config.yaml
num_hidden_layers: 8
norm: "layernorm"
qk_norm: true
attn_scale: 0.0954
extras: ["capped logits"]
MLP neurons of a small language model. Each row is named by its layer, matrix (up: input weights; down: output weights) and neuron, and shows model dimensions 64-255. Each number is 128 + 32 x the weight over its row's rms, rounded and kept within 0 to 255. Numbers have three digits each.
After each neuron's rows, "fires on" lists the tokens most often at its 100 highest values on Wikipedia text that the model never trained on. A number after a token or word is its count.

L5.up787:186100145148125211095141120149078035161093156145101146082105101129127126095104108134147095118108102135160117114140112142181117160168135111125116121126175120064114122180185087114137075116204111108122189083164093114129134168109127104166122132148109072080105085122144057162098088071176132126113152129154128134173138086100153141094153116137089189089166124077119112115115096169110150128125133151104146132141104117186151153151125045100112120112194137163109139137109162103155127095122115115136109087111165159144137155140139196104164098101108201096135117190108096150125130114116136103
L5.down787:092122139132188098098129146131116174116098088147177119146123117095069150106161142161166143173110065123106108178183105105175165091078072070092068126096092078124080180094121155167182069132115162122145114103115162138140114127134143118109097129172114141137179152106083097154046155077107110127117122168124169113089099114155081140095166098138050184078075163094156137147136127118184062120133112191097094108117163135094133114167130139136163099147148165194110153083124118093160095132110150137168141167174052107079150126095159126100105117121098182141165109117121098184146130137156119106
fires on: " with" 16, "it" 14, " cont" 8, "ive" 6, "t" 5, "aff" 5

L5.up163:169083124100110096107119126129121108092142113144158146136128135188132191122101137093123100122087155089121159102129166146121173094113127112159096149087177101116132090139144098137118157163119065096120134124074109102080176127149167133050114076195162092048199099135163144165092081111126167123098182081114137154117174090192124102136077108200143105156136137145133155165110158140173089132179104111119110133102146153183125165098150122173145167089093127104129127132071148134118110134093192085178132111093132173112155130123079090069107177172139203145135098161120129187104135103083131072
L5.down163:151119115145147050199154149155135139197118085107094141134182157082141075154129096121173150118140154134135074162117134079132147114114144190159101180078103075065125139160130123130145088151140123113121085126153128148138126140122100056103113178111102175106159113067115142141075128129165147094193114125108171133190103163154088125108162111159183099137146137140077118083177117110117149129178130158139139056084128175154141128171073094118157104103100168155143110124123109123143078154141095126128156138114033120141102114120148172106082062133093104187128147116169181089167193177157125071
fires on: " |" 63, ";" 10, "." 8, " L" 5

L5.up991:150187119135090153127103108132034107077101158176130147179152136144103167090086138154112142115090125137097124146115117157159161131155141107100117137129197125124146075156183141179156119189186040110151155148124210137129129127051102157111158219098194100065128109083164121128089101139087150132110104084127151072125141103134100124106115172134148102105166118141096165121126129115151126156180108060098165144106199112091138143159150129154098090143121110137122180103102156083114121183116151125145098118077133142167099155150111153131037126153119143079144120098123130132070127121142150090
L5.down991:100167152020145150029160154093096123118110132124095120113121155131128162107155132154134100102114101131116122101154159168160107112113097207112092150073128173136133117126113182173135160139092111168160136126149104091095179176054062172125127142071153175118124078185119169110087142138058148090065142145170150128110122144142128122085157189150138158095097126149151157127151109074109128140100153145122084107141156093135104135160049164109099094118133133140165119091161150067123150101114116138060151066122040162137096138135112176089193126175150094161085094109111122174071132126138188143
fires on: " Min" 30, "in" 13, "ib" 13, " dec" 11, " fin" 8, " min" 6

L5.up226:160162108140181108089089141123111149132082143085169146090112083160117103157099114098187169114054160180159089116120153127126182134141112137136110188122086105149144136105111146111182103073115140075101117103146156149111179141132102104055141138167142107157087155087124121150152099100152111149188115158179095152127097111194094161138139211074090110131146149124096115110151062141103149142126142085186146073154130194113179125115164091155129109129149187118091109165132186096043113167115155141128201163107124153187114164144045173078107144151178099162139134117127110216175062102139130101
L5.down226:131114111132128144111108140136133136135156118136102136126138112119104127114148141114140143137137117146107111114096116121142149115121114134140158120153149130136105108000128129138137140138124110114118140111139138149115161144146158114118114188133131146116119135118141149123112134127127123144138113139138133102121135121111127126122134132133128116128121120093146122123145091123135115144142110153145147112132124118128113144130255125140093120141146108149138141153095119115126122097125122132158125162139133151111113144126091133123135150099113132130140128105096143123116000148115115154
fires on: "|" 36, " a" 30, " the" 21, ":" 6

L5.up321:128109172114126133154132124141117139172144132148100154157082118197115120111085101140131131121086134167078107127180136216076133125079128095104200119105146142100099097182151138080095120095169145168119134102126151126137106165128109173084112129126132121095085126170156167088161134126131165173190159069153155161133170137096102047117078127091147149145204119145129132131114160157143111123125122052113132123058142145135131146117142094159121089123128133056134110168109151177079158148105082166152140154034169112130175212162084117108108102088148167172181192173120160134135144060125121134
L5.down321:179061099134080144163141127078155182077140131168106132083135096108154139108155125082070170182127152130109139181124104093193176112156137104146106170144096205120133077111098198153135080102123170179086136133135151114158137109132098144133164140069051161112129156085075110132110133121135126192121152102132136100134168154152109181086148189120126150098112123133179152136118124122169103124149121166143085143141156160102163114143123092106050190152154040174097126119140186093140126136132130147078140069123107140071159051107143089167166112137118112130078090163103165098100144157071117099
fires on: "ed" 22, "s" 12, "ing" 8, "un" 6, " Gen" 5

L5.up561:161145072146198097155094145080143113133089139106148140142164099099119097081110126052090116110159192151065191117108165145078149170135061098152153113115162136143151111146111223139154161094169100134166165090084092095114052115146158154095080194128084100196156155046113116185152157110094150105106127144088123151135145163134095122136100125105149107133107127109123134113166096112118118083133112107131109151062106107151152145105167153134061098145088131156134100116119171142171206113136072174121134103156130181177158091131169156154144181158123131131107181049095087159164190128122130118
L5.down561:081142133196148107103103138109092125119125114096152118108160134126101161158158133079089056142119196144159151099156172121116121120100147146123106128231141089135100132037109142155155148152117177113194131090126134130077095121112164111083095147118141114155090148120083127154161222161155146151071132125097149101125108071111137132162101160149065174210078118117086102145116178088115146120168131118107137145106062136060097131064129165175124113154110120154092115138159093120145097135134158133134081131124115149124148138113193120088119090121158184083107108097041090154140160128118123111
fires on: "al" 28, "ar" 12, "ir" 10, "an" 7, "ul" 6, "il" 6

L5.up755:100130113177157118133129145145170117123120103097128087191109130143130076148130156154125081122131117151157116123138106085076200134115087141134164126135114105150124025148127155133139092110106112096085124176117173127101172076116121164125102181119127143148112118156162083161162142116201187166194174145116121108139188093118138075172146146118067131100158106114136137091068094141158099113108114129065114088109103088040174182152118135137122105110102195103096121144105170129143141103143082129073106124093157121155159171106102159135094103163105165130189077113087162152140167126130109141
L5.down755:109184122168120125109064176124079112053115149110102162112071142057102131165169103143157165111177033093157120157117147189148152100148173182134140116145183144110103154138079099094125159104136166138075109110139108169115140169082177077134110189124127149105108144116177088161075128120151141090122188079116160098139110104139179103129109124083125118130148109136201113136191120109132129124104154108188156137088104153088074132144132135162100097075154111113079135127139120051119070127150114114138157114106132106124092207088176160040157127153126150098124101170168144087136089159100154172
fires on: "t" 16, "x" 13, "f" 9, "h" 7, "le" 6, "l" 6

L5.up407:092143144192128117077119094096107118136180058152106148158086148178129100159142174147099099106130160136127144104093163135075137100139106133149159203109172127133190069107136120151149163155142139150113076091130082111118195148171164109077104086154116115112181170148171075129043141159175143114169160131096134098122165148145133203186081127080133130103113104197116113150145118166159114085110155118173145108170132114071107088121083090171164145147160166122135168146112161112130107093101108080142125134069136146149117107070153155179140136131123187146150112218178149214101083120154110131
L5.down407:128082162126086112130132142143155125093186083150110161180134128124136084066152149189059107111095151125069137165130127120147206150112139206135133120144139130156108136000075168128135134146130130086176099147114167165048101108159158101159131062085133127137116130168108153154128102091134133137134148075145140114140134144117131158136145198194149185123140135146118093195187062094135069141125128138121132142134130122105114133127153164139182140115169094127129112108151137117128116110082099099183119110073067134091082072145109087126106140127132144143116088122120110141130063095161150122
fires on: " (" 62, "." 25, "," 7

L5.up311:138110138158161073106068112115136143145071143087109105101105099158093127157118156131181124151166076127162103168124132141207150194176127149128137149128112186143111118136126118172165214097119163051108116141079184135122164089126094114098093145126103081067157111059169160159121068113131111144161148165148080136126169120206112140143174154178101123098078107104167122087129119098099101082106098104072151096102166101098101088126122071108132153163137176116114132127123153103110096139122200113111217174136166118128176169162100107109112085139126149142161099109082157130110130078126119147
L5.down311:146090100178102177138155095162110160124105124156146122080133121138136131157134098096135159156133151164111123147093108106154163144102180092125066142089103120158128170076132106135116114174163096148127068102108126134106210124126119115156120128130148163119140101126142148088103120100160076117078083126120090120183183100105101164114080123112101152098139134129090119104151141119155104109156091121111102134118091115195109138081206075168167132150156120170095189121165146123105118138120108178133146103149133122141105133122132106093211160127158205121109149136155114204126000167097178096
fires on: ":" 59, " as" 17, " of" 10

L5.up725:138200136169170115124094164065050073167118112068155143175096101164088109139080141126170119071140181187126184093165085143129171107167133154146123158087100127131155120098140132132129126097130083115121130170152107150133142213136092153077137099136138121064127185142092117112133154148177119154194132120180151107061177121171149064154111156113118131170090154085136140127191104147143087091096112120140116111160168144109131084104173128097140096135080178097157095160138206106105095152129172174132175141137129165153133129163130164101048132074192098110132166131082087112134082070106100165
L5.down725:133109129128159150113121142130124121119124130127135122163117118132121133145140116103117157103115144166114111128115139130124134131124144128128131135104140126100112132000127142126130118149140111158160132152103107138130129119138111129108109098145111123145110126135131123130130109155141157120157119105160145124131133135131168114131151123141117123144102095134118157113119107160152119130120136110136126134115147099138120137131234121088098135160140129140129131137102131133132136135143134142158143153134139139174111138124109113112146156097140141147145157114122144131122000140146114116
fires on: "." 19, "\n" 12, ")" 11, "ate" 11, " of" 11, " |" 11

L5.up377:114156092159105114063098125121166195093152091184092105127138156156086059127144123134129166090183073114123117162138105038120133098116072124151210116112179152146103118154155156179117177158151059145122147089110113096160172133109134148154097154178129117124141108171101142112071141112158118157180154098118070161128154146140129132178132154118125159148086121110138130106093067165137071124097102121097131158109164140137131048095123106111110175125114110191172112174118190137110123102100115070153106114080160153164086142123143123196121202100125179084136113145147101184122143096143126171
L5.down377:113143117078107097116097160115162153187082169180122139132129122158130080113150142135214145066095123086107149110211144177123138068093135123120127089128109086148108186156125127148152089133040107128106164120093115185120181045183168104135139122074129119135140102105163101139147147133150154148152125098162127145126146142181169086098184148106110068137178098128140103096146128117194146123148137100128057153118055104150107154083147160091104134163115149159153181198167129153148118091083158125127139170187145097099131113151111128159129106139112140104187120123111140135159094125184127134
fires on: " and" 98

L5.up424:145112108180207120151063131114121148117147061103139106205157128217113034129112140107118133061131179214098141169126115144147127140161086158137135164164129125148134132121130116179183101168223130152130096074151144125097152111171130153146139113154109137090134200097192076123052132119132092123195101129103160192105133103099090149095149097125073154068143122126132125166197163134110119046128140164183143107132139125135157089141137114196143083173117104119127110088151146082115162126114076131094101174088136094114121106088148117181134151180140158145119143159127093170135083140194129109
L5.down424:116158108116088124125192089143115102152165074098114134126074119137114138075122095177120100127181109130155142088097172189109127113126120089118145154124137150101160058030116084134107153098119185086183109114121165146136146148116138172167150129217101101138140204098133154103059150140117090113126107121146090136069141141133096129140109138150106149129116137230118141131143191146151141158092154098100128095116052138119116098150118112113250158126122086121134101099140091139121130115129143104140134142110178139157134175108131145104155121073132099135162131160103169093148000085151101122
fires on: "," 66, "." 13, " (" 12, ")," 4

L5.up769:106143157162178105142114085140106097124168195170077091141113124075136113119140122121107175137092087112095116109135159159187164173133126108141153138105109202133175149139121133102166124074147104101072132110090137182121066140138150133068112130166186156182173082116129119110140089133176148113097144155127109156178069146112081118134067119123130111172145130087148128111118102129123113147177171122146179123063123160148129139130162103103121165166141200088103088131140135144115177181098131136119172132109156092169153176080093081026114151071141105111181188166043064136105078110089090083
L5.down769:084156109118155143147145179184112104117115156085143138087149118102153096097133182152119091136172160087042126087136121164140136101167069179123148103159197115133119114154131122081077131120111125142093126088105159188134151110141155111124097133152113189156209130111137130158067143154139076115141076102123095130153110101098141102158153148065111113149153116124105162097201187118121159129106130152121113128169127126112113084133158170198118050158144090131174187112125139071092156165098155075112099132118101191059085156097068132104097103125097171141151071140130124142130087119186087192
fires on: "ing" 15, "w" 13, "b" 10, "se" 8, "y" 8, "ose" 7

L5.up980:155122190206212173084117115162174156109100127194152160134173071137156106106126134073126132116132148196130129154130124140178180174119132166130181155079194097134122140152135103106141179172139137041106101160140175080157115145136148129117039138134128088129069121107173137196100138106103115078169117164118152152156099110115111166158151142070105089136115123121143124121178125153128094143148099109149146149114123133129133113133105118111136182180109127155151153174151124178117070100147153112179084113084123149128099120105053073091121163068152134124120107060115142158113073131090071153
L5.down980:165062115111100163132092079140099104056140132148128106131137118168088102080128185114120078151177138177112103152114141156064083094134123123099152190148118105160150164142111153149084152087135057130102189154148064194163141143117094147123162120132120127100133172136162100085138153164140154099116152118143062125141085151127137170051152150187131088169125099221088105188099193152106134162143094168129157089094076158114157124131140085131114082206125202094135091128120149156132148170150143143156154134137097076108044136131185087094104155147084182162110102124163077085109118122108148147
fires on: "ar" 57, "ag" 9, "ay" 5, "i" 4, "el" 4

L5.up582:117100135100134112107149143143153156107127070095108179164122145101176112163148110142103175125112137164053114149141140137119112110114157091113128132154170159117150141132130111084151101130188116128125106136116150113123107069119101161165138124134114129153176135176114139093166135128165208110219190142134130119098131094121147022164077099125129096063146109145094161097130116112096092163161149167138135066170099141072176135100042153141069126199138176095128147179121102167088102102172075114146120126091141189152144206132075134121096110088120119053106126150106126167152147090093064065
L5.down582:104130114136115136153047120145113117132131106119106074192107172133070126099167118112066173143142103124164157108160099166140126164095137163149137159083104168114111137150126139157109146178139110147025093118116149110104123127107072138151078162095148116180156212151130091089117119133026095098116110086156081167130114107113151071178104124099186100124126152084105121108164115106113071093167147129155102154130108105135161117162027129122118128160197162104157189147148156099145140159138085162129135113180102081196121119152094132132117145137106082092115131129139176091118068146127122154
fires on: "n" 18, "h" 17, "w" 10, "l" 9, "H" 7

L5.up422:128112149100124108111109164127088148125137113058136161138133132194099139111096161197139143132130139111161062157123120135102128103128146069102162102100146085112210124156125150116178147070157161167131184161121133177134116136100164199080058156091106095120045159144139144097097136118104129117117227155142106153121123097163107135174140150111121160101221102104086119085152164124150120125125104088083155120163087140083066166174106141146127123160101125113155173136187178123120145127144128111138083146099150163145143142157035104060075130105189130153148206131124146132110140098172150133
L5.down422:160144104155126111111128174169151130119138098134163173151074105112160127111124112149112080120106172142091147147112114132085163168171160131093130083158149136132178132204105094139176077155193067133124140203146108103146159126190161110076117152114112110055135116093169139107142099139154113174127113129166131118101106146153123111190152148113141119146188163116185144046089088162108099156141100154123133149120108069170162116120043132086085124118136149145137117140129124103138168171170082191139111108161176086134159145111143151139121172142099062149155088100168109082134137179160094117
fires on: "un" 17, "r" 9, "re" 7, "ur" 6, "g" 6, "ing" 5

L5.up400:115150111129131142085109138142087102096122113159104095076128144137194127130146096043120184134144093108130137141136048195112147119162112119119176153122150113146153156120113197161155124103143052130129167085104126135194127150176128176109109172121135164072140112133127080138174094082114134084172103165144106087113164112134147104050112197093146130141131138126133122098150077141154038033131112087207124091101101097113133130160148105136108115187106137121132136077134146159146106135161135138140124142089179147146140129109143197122123137079121120090134178077101098166122135089150142084
L5.down400:147112127176139128098148152063167064141096120129164093111139089164077112100137122078107158089136175125149115128153098135162172091094117134146164104157132119120169136130064131096150139166138148110155120149133127100125100110113163096151080134119096176116128102161060156091136140106148097093133132143122131133048159113075183107135096114102130175139153141148103120130099106136159103162133115111109117134143154155076133162066095114146125067119096131098131114175101151109210165151145124141239173084153121097133113122128170116059099106107145116151106157100135191112151162133112146127
fires on: "il" 16, "al" 12, "l" 10, "om" 7, "im" 6, "rom" 5

L5.up432:132101089138110107184110180123047153133167097117146128167112130146116124189097187110168120093141081176141174105116134148126091090123143079219091115101116067113149090121128192064068160170097077154113143128135084117160173142103167122061154139158172136100126129096139098092192104117174133161145174153124084158147095166146100097083154102153148170135102115068075108134153096134111094114105123133151119110128126098128149170210145061072098137112148150153164164109101129074087135143092140098184127174128154097125194096108065147142180156149155160135177138112089137125116139122098069181
L5.down432:127154124091108110101164139116100105153095173139098120085143116116126134129149070141180117086144138108137188114090113135154136150163112115149096121164043143096134098126137131157129057114148120121123060155087133080110135129118068129130205129103119088070173130088108158153129157060100166163120158151125158154151109089124161132105118169169156118153158140105175068129090110060078199170149124098127123154092114118183127132160220135153211149096096143109104156072105140136148123157075073092135172150163200112110078116142091158148132163089106145139197155127129121170110103191117108123
fires on: "ce" 32, "ver" 16, "ass" 15, "ze" 7, "als" 6, "ification" 5

L5.up216:109074125122146179175103130113110158119093138102148119095102083139135143110113082157099170082108108065069115159124154102098116142100137128135141196141196117152121129134099132156114162141119105119112164085146115181125172130102123070113118118176159133166152149155096135193077074076187088167146118059095097155099145147096143163101113104115117143116176174137149170149131102119141129178085137091122119093130159187107112100137090078110093153123082125170098053139128137107123095085112151130131083184121142172221179174133075120122145107084178105127109183097152080156126172120161118146
L5.down216:136118184144099081136161134109099120134118154112206126147090154171148121136126173148177081176153162095077098138150163120103106081084096125167167120096115127115133140162124142158114123108101082095132095102118093145129179131097087059086071163166156136134123131096068161101181097137157067117060084151151159105104118172097146107164117148124128048180154082132034070123090108074129196125142120113149169097126141174132129107115178100118095092145075119124136144108126147108139134110140132102124150107089104124190140165102155118115100133145116229141126196172161125093118088065148101180
fires on: "ri" 16, "am" 14, "ap" 14, "at" 13, "m" 10, "d" 5

L5.up905:119140129117168135148132138148137154109092101125210129121099109159167104106113130104094122066137123104130111148148105182109099108144073146156185119102130145136121093119226163155124136179187113179122115089134102113112146201104166162132136102129176089095132165162110126180088162108128114142113158164115071185129176122153116103151179158124108142091171127154164106087189098179147042107128125135141117137173113165128149122106124139078148104183131150136161126085148107057107139078123077125123158130086170183116090113169155117121148190192109155178145120170158095184122121122134144076
L5.down905:057166110162104072108119141090157147127156099107120123113136168146087098166156125150164139075153143132091108146126133167122149111129175130098108134121109106093082142088125088153199135137105105145169089145049189156065175108182184122143111097151120113144106110113153095121101136096138178142125120072148095103129125121128076153110116093127098173116116159125067101107118151062132108138203114120135131186136065078103074167067155153162182154089112108151185173135140108130143082131177137114091140105154212100085125110159091106166129078149186144143117137082098120181156021102116121123
fires on: " and" 50, "," 42, " &" 6

L5.up468:138118126114165105086096146103154135128112122112152163112108154134057157125129087165124176092093150117093105126094038089175120096143152126108132121115136193105102088126088134129119154074126159187082157063091127117105162147160106141080150186165103096116119142140180088124120093133116095132114093151120111105104120163143134147154112162120126076139115088150153119112129083178151047132214103103120172152089101148151151111119101108099158174083101176224102102141112157105087172144151178098163109158099125160108129188118050164109179205168196159140128111130125136097142097168140148144
L5.down468:103110189157113135115180125101132111113123138126135144124112188149095180136154145127159123138143146086077134093092117150103118132132109167073132107108062160123105103000096066110109157142114096103178098131149154106143255106126121141084089146117103158154077109122149111114124116159120159143114117105163087132115136084113137115120066146109097173124150113131134122108161115121086117155115097130149158164100126128102091125081191141123115168163182117150163178161109101159108135096131095185140164142143123159139117114167122092138171102075133157098136099164115168127129000169170145116
fires on: "|" 53, ":" 18, "-" 16, "\n" 7

L5.up67:069098175193130076157108107159130126120073154097108143163118150143085113111150157165072165153118212107102152138102174137101146132135175131110135140073104129154119115139143148107201159105147088160126178077105096132227168069113096140144127204127107079084112126053114110162138138107141141120214152126144107145098183135131165114099134093143112111105087147146120132121163108099140122070132097160167112094154142135160133096120105149137116087142155135075152101104157176173136093066114083119149147158137127114165132140106139149126163182142161155143149108104132099150129110094179116116
L5.down67:127168168120119135138066154087112179105139170121069126187169197159139147101087114125102075147145140117122170136149094152099135103105071171130121145130082097139150134142133089139127146148099119104149116109100119167193105096127135147116174109090081165151172101144060140125136108125128140201105076103128158142141157040135161165136091146101058152150102102144106113191165172222121149133109097099050102151105103135119064147110169087149116152124125126141069137138166160132157108179089158115116046153108127180162134141139081154090150107085153125160097138046190155112135053086122144107
fires on: " of" 33, "y" 10, " " 7, "ject" 7, "ast" 5, " y" 5

L5.up957:179128147167088183081083116130093108105145132121133193150193078115115135105102158180117129085148131114144141122166125102085125134143151050180099152113136113155118107135137117110108142148161138156121184146155093146142135116064126144104126219112077177102105146119158069167134146140196141104166167126172132110123147066136168096103129078117178145102168072140150186103149089114088114154112171123131126178139111116160078093122063059111075177149135203160091168120127142101146133092126063096142100141134077169092110140120079117142076138140135094144148154117129142152115068101083157122
L5.down957:150101130055165155065088102081161179141093177118139114114185124120084129141165171155103126145097146104138221130120115107130130091085106150121110214133101199117107089052105101150116151115170160063129138120160110145051144161124124106095092123115108114130138066139104130162139152091095171075096125193105131143119130144121054146105086094150135184141189151098169148123124153114122162153150120143129116192114082109091108135138112126126114105148152170168155135070124126075091147075155112187148152086169143168082111154063103077155075092178161123132130112093105171123139129110126187122
fires on: "t" 18, "n" 13, " cont" 10, "re" 8, "urr" 8, "it" 8

L5.up237:138132121206155084117121114122138145098135177186109126161125143140132118173119129118168145072139112090118063149145117113187079150099184146117176149112101097148090154200114119127121072101167109122105154200141091203117118122172166046099118118177169099070118126076145073104144124138107131124166133124133125121151106129192051182161147085098103088133143078198176139116141111142163133154149123081127196162101138119099100129170166112136162139168125171115169116175117107124062157096168146075143142142081122104196105161115093136108094119146153157171184121139073083099122097114114075103
L5.down237:137161142176095204147091110122141124150097142134125124108148128145119072170070147098166144118141132139188085174120086127147158117107119134138104100138144092170109156141113133111098107233092085169128091127064054163136150143139167093143103218131164149106176087103128152163146120121124113181082140131107104169158089154183148158168145103042129069089178146125137113150121065166102169103110178099128133109119169066119112117139090122122076187154064117149110103142100076118163077155064203154157137152093116157159091163143121142139115133115154093085137097182083120127124150135162085158
fires on: "ing" 16, "e" 16, "ite" 7, "ies" 6, "se" 5, "h" 5

L5.up466:093096155107093104086078149184150124113126119125199150183083122167136140110178120145141128094135093154152149145173118111127123181062095153154138153131181123140188127134125134181109159178135181147116117134130112086140141147211141140101088130146116062132111172192169162158069082137137098137207131155120108116125132103175108088161154141174192054152104093118105139096113088225128124128105117106116179130127160104070124134123081152167138135119038140135129137135036142122112066121145149134168183150064135150120147155119128152166121197135126113100206100141143114136133110112165130119
L5.down466:150138110081117150114108218117144151204128149129161163143160156126088121147074116093103142125115151127161111228080125100115141163073182123119166110119124131132159141112174119094120085114194129109175139117133105183147101130103083077096173159146119121079207129115123117094102054140126093124119137162129119142182133162152108105079089148158055112096113153137109136136101083190141096118151132151149123142148095070115139136084095105091205111072134102126168065091132120188148120130105133129183132101139099157093149137163119089157140161157105162134194106136160128135132131152089137165
fires on: " |" 42, " 1" 15, "|" 10, ":" 7, ";" 6, "1" 5

L5.up799:185108115135177072112106122129086136110135148105185119100107105093066111087100103154108112107074160137124102157090154095086207119120059135115189129134104078140179151126147091155160201074093067126111103176106155217176117181079109145088136134162117098113140155129113155107142107142142151105165154132148118131115108116155134109087105120148155108081081096135148130116175126117137126169173107117146183097166132154157142155125139161175167195095135115116199120150078163132108192134132139101113161089146158133083088126112117137195069144143143151169062105150148107120126145108115122145
L5.down799:100101113120150079129078104154169103135088173138062118092180150100131122166128110138112178127155126115144181122142063186148173116171130158105115168127110139057136088074210187117142138109144180100140140143159129138103138167092069143142139105143181081072145129102097126113116166133112110185123130084103136187161127120167131115098178123135080136119161147116104121158119102142155132142095104096098127180133053120051129175178208077111125122152119155041111118063156107135141171143106135153151136085145105167158157128162173113106150104162141085153095151128149151134134138154073162097
fires on: "ed" 22, "ted" 19, "ation" 14, "el" 6, "otes" 5, "es" 4

L5.up756:109090075169136166062090134155083127162107162160145082081098142128081083073130131125150117120159112159137135090138142112117162157141142083126104180135179146167119136121157142102104202107157088121090128104134098091177111121159104111098114147146145155097130129056128130178186159096162049139134133100136146179119130096136143075100160087147168088145099110138180160089138148133170149148123149148202153089120150143152147115115116167102138098057067093176132142125114181108088134166108166143158126145142175101103107205121110166158120136127107183177097081099153081139128136106142057158
L5.down756:110090128149116116168117141127176158153095122150067162163101095125103149161114179119158133101120116169151124158084070178126065095100134169098204165103135135142079156053141104089097111097107151191158185114154084079150139129128128109140109131115130111120133123096091080125070089151133097091161136091137209178144120131175114145134071174177056175142144124101095175154158117120091156107114135133108069119103161118154117125096172132131104097146109121138094139158170119101104133182142120158118148090121146141115138142109149038138134106137208133121137160134107168097146090023188098114
fires on: "ad" 33, "ed" 24, "y" 5, "hed" 5, "ted" 5

L5.up818:085086144120165162148152152121098107124127104095146108165184166131119178128138151185132139145177130127068125103105127133120139167036106148138168191083152127126120118175113119079114094146101137155125119101154215153176138094143090124136133104135122130138101124132120177055128151129108148097130135146097090172112095152131108089131158144091156124117115155128127101102193122137141138159126146122163196130095148123132089057176083150092098119149103112188122168119054115142094079102103063109168140114095132188193127118071131103116127178120187184122108176164139084180149158084114086143
L5.down818:095114139109100092136104108128122094117151190143157131085135099127093109148036144142072144153168140165093114041143151122143154175128161137118129141110095125123099135135166158133143153128077073128159149161148087100145131128068086094142148073158093114097105089169133210101134138110136142131086183153098077149118102162151122167066143102110132093235169129123127119117152118177183165113120162156042116095157086103100139134148192082147128155163108128055070102100101110147177081139123129083137171140144119146130150085132094154135139117188051137159173173092089121176137127178152090152
fires on: "ar" 16, "ay" 15, "u" 13, "g" 9, "ight" 7

L5.up157:075138138139113107153091116124122159097161182115139111134197094123128062089129108121107115026126167151087111082120179104138128166158153147092167137126123068118131110141190128109125132123210139118126157114122156106143090129114154131130089155123203144181153137168071016161118156151139180102109152150093169136146121162156090140163118157105157129078130076162148183039144134145154167150122100118118140095173138140087099130129126148186109096129130128121191094070097147185128121147087120097166072158138139132118080110116118125142116137148144144186171144043117082126144150118178097104
L5.down157:161107138119135125096089117111155154132143126128165117104135161108156146107138086114156072061158097073106107139121139119160136166158112120173137174144123109091119127138078139112156179120177121154125131124129114195120167154055207126142085154072095173156114059123104158129174123164124135113132215091163085096103072164115098164123147185165112129150113128123125145154149124136153118131136214171078102130175158096129148121122068126115153118097153101064103121085153131108121155091141142121119104132161114030126137195143179164172142110119128111074083126109136157098125211169133106079
fires on: "mer" 17, "ib" 13, "ad" 13, "ed" 13, "in" 8, "ff" 6

L5.up103:123112145116104102147097129066113126154157098113125152167108117131155082099103117158166125101055078123093154176160136117164152126042102143113142208111088113142104141143202174105143113085110079092077105127104132175120100142112128160075153080186159122137080089134181125076153143142189207127155118154163133126177097163136167113119134076099139105128136104149106156117115156176134151133155107111135180159147101154142119167186146120175142062176115178094129128176153118074088118131133132122114133116124145172110168194157121094223110085151117125127120132132053065110141115121078126099
L5.down103:146104173155138133126118136105151113078118112113133135145200088106108116096141154114139112206190106118077148148117135181173119167060057102121160140163102197154142172095192193124168107148070076119187097129105110103152157171155117118109127131172126119083124131177076163197169104127145131173104128168127151071132145090144013120158147125136132069138128095084148151101117095156144123087116150113132156113071129097150156128114181121085153177079106198079112129102098107104140106124092052139076163079108132135122077066142123087112089093132153115133142132120120081122121138129119170097
fires on: "ing" 15, "sp" 10, "s" 9, " following" 8, "e" 6, "p" 5

L5.up534:074165153151101113120126148085182108101123151112148113175071116144136135119075208051138132072150117123089192203104084105071117092135118150164108161083108140181156091135122118110163153086090071161131162075144096118158134111133163179104097147196117129101144138137144149153143128102124135131115153093191140150125128109151078101116151096183136122100100081142123127111098147093154092166112117154210189113152167145157095017121100150134165208138101085113148104143132170134137158152100063124155157108117113104155088151116125183134133160103079077154164104096143155138131154146209095109
L5.down534:149154170128117090130080135062135108088152122126119130208138179115135098132138179143152090133102106123158144096131130137136087123062121172143175081156130142170138136024163135158117123151070137118145180097130167155141001146161127146114117124189119094108155103149128171143077122070118079187142132070137179108116143128150101125157140125170145123133177146115157126163114153118149125110116123135171117133167068058118041143160122076153085142146123148156167075177121111101174094146140160063117121094167123037104105116130110152158184143122111120110118103097132107125094123168124145187
fires on: " " 100

L5.up120:108114161121155109104076148123168134144124186187206131175109119133111107147078100173152083147072093126067094168095128094105124161070121143157151187147111118131173178157177160075116141129109085130083108064105113199060125109094098106125120176120169093088142161140136137131133154112103057163164116132132142174123116151161168135181100149143159091146168086089196143188158116141096133146102114069083083162139110162150136078125166155098138106151049092140145141084133085162124120092115118142201110173132165137091176079070095126126073114158100151124141130151096094096129153067107148113
L5.down120:111117137144102194157119113191171157178123157149085150145110128110090132147107058096129074157128164062111141152162115169166146087131062137149108140115175089156146106105154139118071093126130118195177150167074130180143125132140127157087102077176087153168159122085083146081084108123192089198054153152153140121159108147119103146151135127134084099160144145138072067108157088103126169099074106123080078074169101162127075146121126087141099115141134132030115135152134110161124146111135139162158090181140099082128165113121146140126135178124100122163112120140159111116076150157138106132
fires on: "he" 28, "d" 20, " Che" 13, "um" 9, "at" 5, "if" 5